{"attn_scale": 0.125, "tie_embeddings": false, "parallel_block": false, "init_std_qkv": 0.022, "init_std_o": 0.0, "init_std_down": 0.0, "decay_shape": "sqrt", "train_tokens": 814800000, "dataset": "wikipedia_en"}
MLP neurons of a small language model. Each row is named by its layer, matrix (down: output weights) and neuron, and shows model dimensions 426-639. Each number is 128 + 24 x the weight over its row's rms, rounded and kept within 0 to 255. Numbers have three digits each. A neuron's up and down rows have the sign that makes its largest values positive.
A block is one neuron, or neurons of one layer that tend to fire together. Before each block is what it responds to, as a language model described it from the Wikipedia text at the highest values.

Description: Prepositions opening time or place phrases, mostly "on" and "upon" before dates or events, e.g., "On 1 January", "upon his return", "on hills"; weaker on "after", "the", "they".
L9.down940:099119159133094115090108110091114107149165113082120128127113091131126125121115132171163111135094128132124078055137062088121124129117136130170103172083112121143133115156164141139132131123139098130111148151131115164105102132083150143162120136156140148167072108141094129158122078146163115155125139141109101131141100135136099117096129144149126117105133125113153122126133094131129119164159083170166131159152077131106119121102112122131096153082132150145099111128135130117152135124096116146139121171130094147114151144137104106116095117143113099141130158149141118104136114114101115144184116109100129124156124115149123150153126137162132158110126127105

Description: Prepositions completing a fixed frame, like "number of", "released on", "single from", "ends at", plus some mid-word pieces of rare words.
L4.down332:151127131142122119125059115149101164158106128142129107123181094132126162153129092147170144118122126089145112132141134125148134093123112155071109080144113117115129145117113092120138117130150136147128109105143103117161165153135161144105122175108124139128136142168115140112170134126162147155114131144133145156115112097157150155097124120116122114069106158141110118117103140065146109135167154101097158127107114090157171141148130092142144115133143119183167084099125162110131105124108151125164096153136135164140132156107105128123129179137133133047096174146172138087118115144125168149186100091152129120146145214106121163114112164130098093134123152142
L4.down587:103134154133124099135169170130166124112126126112139105167105162161132136188131168140115145124104096131147128125127096090169082151131121122139133156130102113131142152135119100162118126143130095130113114147102108085125125093123160146121102153095111105136155122133135087149106143110148146124147112136157050125115079107072122107115124144145143106113148105091128145120149104092140102136115125112141129123133161099123146098114094088135105131160120113127125126114079121084120106134126130183136170178178114102088138139127148150077078138129122135119143108136124162140110132143155154078224125148132131164134124163108171132148141101119138080127128064172
L4.down797:086127074173122113109152128132113125141141100103162143138139148110113100112103113130117129135071143123152125137112144111148119127187180133119116133105104098134090153072137142123134134147115103131156134159157196120120225135154131122122142151125165162125127122145112122152100145079137097113125114092126130122132122105094126122109119115163139125092100130164119141143148163121167132106145128091116110105135117105070096144134141095161147133086155123152121140124132136131158116155130168156164139126095113151119136127137105110167178170149139135094133119120137150123139098149106117127213153124132133097137121094092077116116096120133151149160102107128
L4.down838:137100102169135116132104143142142185123161078122128134135120100124131197133092109142139117102145142113116108154098121117100147127156093166122129124109105106123141085139159109097113150167095120151123103109132134145134115142122189109141130085096131113115143107137089135153147168130149130142090110128119088130124105144138139119178138152148152097149135123168136117093103135153120153110164114142146131144138147162134107090110134192154131130103089113116094105145117129140157090119114157108118112177099129086148122125113098123101124121150097098136128145087098111147153131177120116090177152155106149142138091116101060122135129140147124120113132112085

Description: Mostly the "ab" in "(Lab)" party labels in UK election result tables; weaker on scattered mid-word fragments like cob in cobalt and Lub in Lubniewice.
L4.down108:138122111121126116153094135143143143106134143121128149153052124156138134130148144156139117110131135103107146127084120094154093146152140159141127122119175136130125142147161095153162186107134130164129143124098138135105111151134115123117146128107120121116107092144157125135199157090128142158134091165112104138131096134155096128043115128118112162156137125133137105149135140104086126119067153141142114103123145120150111112133138087133113126124122134140122177134145144167131137144124120137154122163141120131170145110117117124112093115126099137118102160156122140170107133128131130108136107132154130133145119121143117123131120147127128150125046113115
L4.down846:172116126100163145162114102137098158132131121100096106118148124143118132149137107121120130186143154111145144131157151114145125107129139121120109136123153116129152137068165115102114123093104135164145109116124137107158121128124150143134113121153113094140094061133119128131158117118140110123137186121151095145110191125130131145142093153122098107086114119173097158138152137151121120140115150141201129157156143147118119119155138121120126095147152135127150133096105119138091123124129171156148146167133118133147129109171109177151109129163107115076148124122135163125138137092180174096138166121152157120116140155143133153151109077156082113141107120107
L4.down911:121119147136087142142103111187153144095130131125103143136111127146118140147164163107146141126148153150154101156115128117132077111134098113118130099130157131162112138119096165122150062114151155141116158134076154116137146110115141149115103096088096153125161145165162121168115067138155125105126106136088162108084082136101163098088078135125122150171131145204163106141147111139165139116185085156180137113150137130132107149134110133127102176110104104112140137116170104126150086115157118134113106103129083125108152140083151165132171153135127162154113124129146086136153127144105119165191140144102147138089138138128091150151138147145120112137133194149
L4.down1011:107165068168118128115125114121106105114132154128146117144107127153088136125134069144097130169166121112111150154120070128159108110092124089127116128124127135109145102103133150166107123133097153112127125127133120165130162148185131085099102136146126118102115110165150135130140157101057129155100110092101129171143161103128154125110165130115170121124110100130167084116140110097146122163122101160092135107127149124100135131143111136148152105098141138139134127094080160123139123155111142167126150192167134165138104095142094154124155132159110131131154145163133106100141110108106107131152096135084116133169090147128131143151134097122107135134132098100

Description: Last word or piece of a multi-word name or noun phrase, often in table cells before a | or ), e.g. L(ab), GMS Racing, Graham House, Retrofocus design.
L9.down1110:177083132140149104155140100121118122112162126099117128078137117159095099141079072162111157114127085115141109116146073094079122181091141101143140141112085106123098134113172105166110125131127107120119106091158109139133108113136167089132145144141117124155158124136130180110131094105130138127138112139126151125123130124186138144108155150078128127181133126102162100127123120102126103148123100133150130112107116134155154058105128101139126087090123180105146148186105152139125094133127131113152140111146097121100132141126135182141132143129125087120151084116128138155096124079142126122094158124099100163124150110106117147126148080151093106134096109125

Description: Short second word pieces, mostly "at" or "y", right after a word's opening letters, as in L-at-itude, Sal-y-ut, h-y-brid; also some whole words like national, each, war.
L3.down213:133143141154112127111132182144126156134133103125141132156107134119134099137118147124082122105099143149134116146147136103136126122117137098120137113098133114166176111108097141157075140124124169113154167097097139093111083147146134138120092114136148106129092156149140086133160139190072100097176105138145117133121119156135154176151090124146094089117146122119107147119128139145132154153123105113114084091123112146150122085136103129124150152094148123164122117107138168086109156101124138141143110094126134144133163156152115113097172099166107123104176135144120143144126128162109152128123102151131160148155141124131129156109107131160104095125094114150
L3.down525:097142109142100097107151105097124102089122093151159126137063112144118139129142100153138145126116159151124164085092095119156137134130093118099138139094155155120129108163133133114140127136127133139142135093149151078117132140157141123129126130159110132120130129124151116130151090088102098137131139124116119169137134108107146118171109121100142106142150120118147159109134126153090123133109135129101164095137144130150096149108150082158165124152162142137128140156139206111142151132148067140137097127128137123173133140138134167059142135120162140142077157099113096157111138129109127127116127120160134134120195100117123128105119167109173125148145106117
L3.down889:135104162108122083158134122103118092127164137104101128124142168111118167115160101106126129118101095092134133126082173117125139155159101116139117135071063163102093148126135088142112121147091175124136164154107094134147136143158102134154093132129145132142071067123108137166181122109127108113140143126094084142089151176131160130151109159129126133138109145108154119139164128192129148120110155148138131147166120119104126133112148111145092159166170147135157104131145121150182122151117145130118102146144148104156097122149152106142133112123138093068131161151141113129127106120111181141126117134117112141146112132149081131132030156142149133120109148113
L3.down1038:102125104156116110146122114136094115147127190127137080123162126136129097089158148118117157149116145106141185110116157130132141114105130140100126132136117122139140115108142098084140148147108120134117102154147117140120146117109154130114106109140096154129121125119128119128128123124098094107154115132156116114167142103115072138139093163123137124108142128109095102124151129141134190121112128126081120122133102147177160089119154120121129171116095120086094108127158133140149152149146124151138114105143170093158130160137141141102131085102105143149087104121151078114119121177112150114080147149122150123127105100130147124117117106107132160141119151156

Description: Fires mainly on "the" right after "on" (on the way, on the basis, on the future), and on prepositions at/on; also "is"/"was" after "There".
L3.down121:097139100087096154128115083100127103155133166148167106143121147119127126183144151144110150087138177144135160151166112189128119099094121126116117118109170133135133116142119125133099088136130109143130116084151160147131125123146131152137132130191172146124068181107136107152089173149134126133123147099144147105136167123140122099084159164132125148112118104117132160109142100143117116101145173151106183156101117136156098129098108109110172121133132152091157096138124088156145126156127091156145124108128138165095104122077105192111122163184156114096151112136135138151098091114151159096159147149117155148116119153162112132093151107113172129131165082168
L3.down511:086109117166111106145104107102085104121140126161120165123112206136096133141157128104141105109124155129115139100177105153106111124106111151111132126107106155106158119100170126141125152148113151150107126085115102122114084135105145089190139117108112113122171129103172111100113151108153110143137145124161134095130148143135164149160137106155122158141134140160139071146122130111135120124117104100084130135123142093091089134106110157128106163096141079126131114107117134126107145126079121127119103131094145163088116159129135138120141148127134159088100128127121146143135139188112111115161122150153130125150125194072126120139143115123095102084078125121
L3.down767:120136094156124155145147086136160142145134125154173129138119135115119141102153135118129114159140119106093110148110142147083138105103140135140119129113145143118140114133147102097091130119168099125118145092131133173113090096147078091132091144137103066096139131084120148186112131077105127106111124082126106138131130141150141122108178148142135106097078146144092178132133131169170129122127110128107128119163177129119100111121152145095137185151128083130104156143110129131132113165135106118118130108144093154118161107149115146115131123102134135097139122107122120107134120135129154104110167132095118151096146080119117170088129102128120178167113110134
L3.down1129:129107140119146168111153108137166086153159130101130148094177146122137111187083148130099118144127132171095104116134139073117124157127109108159141128064130122107097159103116126140124087137126125118108150186149140151134105156085137178131185079121107124138128137105119121108074131149116096149120114143170123136107071110082136126172129134137146111151151141091109111084095147132114126139074123127108099143127110153129150113122161161071121174126129126106142153116126132132147131146098107158140095151110142147120102113144114137170155113130130112077147136140160132124154106131138145124197137107174115131124146150129104132115141095139139142122123107134

Description: Final word of multiword prepositions and connectives that introduce a noun phrase, e.g. in addition to, along with, besides, due to, because of.
L4.down92:156126153125111138094128105194122063151116099112112164150134119104137172128149132131115136160137110150137167134098153125146138132145111102138130105122141116165138127095146182132128151116096153126182076118098113100111129144146180122125132096116158146169112130115111101111124149118114144137105114144138110126147128094120170174133146154162141103097130082117143143144162134118100113105150104123144144149103155132126099136142117112140097129110120114130118142158108142130121128113153103137118181129137123118126146111115185153116114094128146113212151145070150121105087100118162116132200143129124123094132141087128175107156146115119086148087142120176
L4.down309:101145134081150118133096110130141108140131096192119128111134142147164152129173129113160105095102128173135115119138159123168114146109107135124140130110142135161094189126145094138124124181111134149100136135122101131083143119124105122153114098146153097130064126135151107093117154119114145133113080094091152175118149115122118136146096094140142115045164182105154158130142165115139165184114132149101115149174122145132073118138131166120139137131108100114118141112160134139074128101100157110137156115103180125107134143115121105117123143067091090114149126124106132126113144125131133145102114160135166094120107113154149142123132127183117106121122164118
L4.down518:170110141090160122111141100123086126122146119155138121142107065128130143141127084108120123106127141128183140097098128112140095111124124121168145127087119156169136127131161151149101138119136092096159132129169149095135097106130172102137140152134144152122138147127109166130134123114062121172131120167165165201136115115080116098181163153121138106121118122186131131119135110101078120128154156130132174119094122124141159116117135112089114170126136111099127135152153099145144131114143131154112141139142163097149135113150116119110123110170102142131135126150089119117104102137119114136112151133146142121197161095113102157150143153141137121131132141129
L4.down1086:136128161126135132123103122129131105124133112140134105080118123097106095102183136143096092108116108165108088153207139147166179137074146117128169136119123111140153137135119139133127118126163102117156114074185108115135136134129137133137124162167105148151094122169131117146132138087143149173092077108138129123126165098145164123099147168121149152125151134155085171114115104147101100131135117121130153166161105140196125136101161088127106102161150118113094128146119122102155143167098142152117129112126177162111122159121131133128141133162137135140127132132139093147161125122106105132220117096141137127099114174161166102143123078147118136106147123161

Description: Tokens that close an introductory phrase or link to a new clause in expository prose, such as semicolons, colons, with, while, However, In 2011.
L9.down136:140079096118136154116106170108124171098103127125184122128208137131113148108127181096076112107147127128091126133156116139119146141112097132152160084116092105172119151157137126124109115123080158140135119129154140143178148137135129138112111155104133110130137097132149172132147127114163072139132132104151128066134124140129133111057114078129121126145132163124118117135115117115171141122124118122123156117120134112152128123137083101117136127072103114100181119111152118154151142137158121138138123120164146146162152103119154123105136176126136114114106160144119175120127161154100159115142119112141139110127138095128080079117121089138211098088143143127

Description: Prepositions or particles completing a verb of joining, transfer or departure, as in merged with, returned to, taken over by, withdrawal from; also semicolons and pipes in tables.
L3.down89:123121128134068112103120109123156134117161096099151153146158095174118107124076116154101159163144122149112099142129133169120121128098153112141141093111108103121152143143126136129113121112107147082147147130117110096117092133142152121118134149151143134131143108186126104102127121123169138117107121120133146139147167126147144124105092151120138124140175131133073071159146099098113130149119111148148145130123127156089139123133132054140106142156111114154138115190097160127151115119116160093120133113132114142136073116152170147142115161145112183126109147136149139122143114160164142139202130133082082151114112126146103132171141137099140142121137151114
L3.down660:132083142131108088059109104109112122145133139106139110138121155098107063127178153137109087147125118147158157080136121156117116150104142122153131152121122112151120120128125111118071102130158115135140115171107095152103113134164163115163115093105076115146143100107101127084140129127122100144094106129152114128129110111146088168078124102122133110137111106126095103110103125098132129150142095110125129110137077119137127138149143118065141139133147116147159127155107138116107123165111161204150156114122128126127177127135132102112152154158115107117132085128124127129126104106110109155208173149130173119158120147137144158088130150119130134129125126145
L3.down1011:107122165096149119139106120114135078137143158128153138050135130111093121137128114139093123110078133136161161126149134128114122111112119156112143149180142122171105117130153139144089117107093120164123163135087137125109083121121111112147125151140123190132121112090149104166138129154136133133118147120143128107146138104185128117138099099130117187148108147133105097137187095132155100088131138101130100105146115096071121134129116142124180151106138109138103130154102132118116161138094123124132135077094115109144081177181099121130100113122160109135151128158115157157151173122166142131103128120158078167115121092119140133136106108158211119147125155118
L3.down1197:157111157139156117122135106122120125112109130151136120111158100127088099111111109144126097132172157138145128140114103117130137101104122167125146147138116096085139123104137124089111144122126117137122108123118094175149131121118130106148151138166127152117149116163145136186131137149143140115137130132106147093159130078149124111133138145133115106099109123106123157100137110113167159144113143164110074119098153134124090139150100051129103096127120158111146136110127156121141143096103134100131128162102160147156076102081165164152132126098153177141127179125098143152156141118115150095111116145128172129088173113125147111118118146160142165129085133124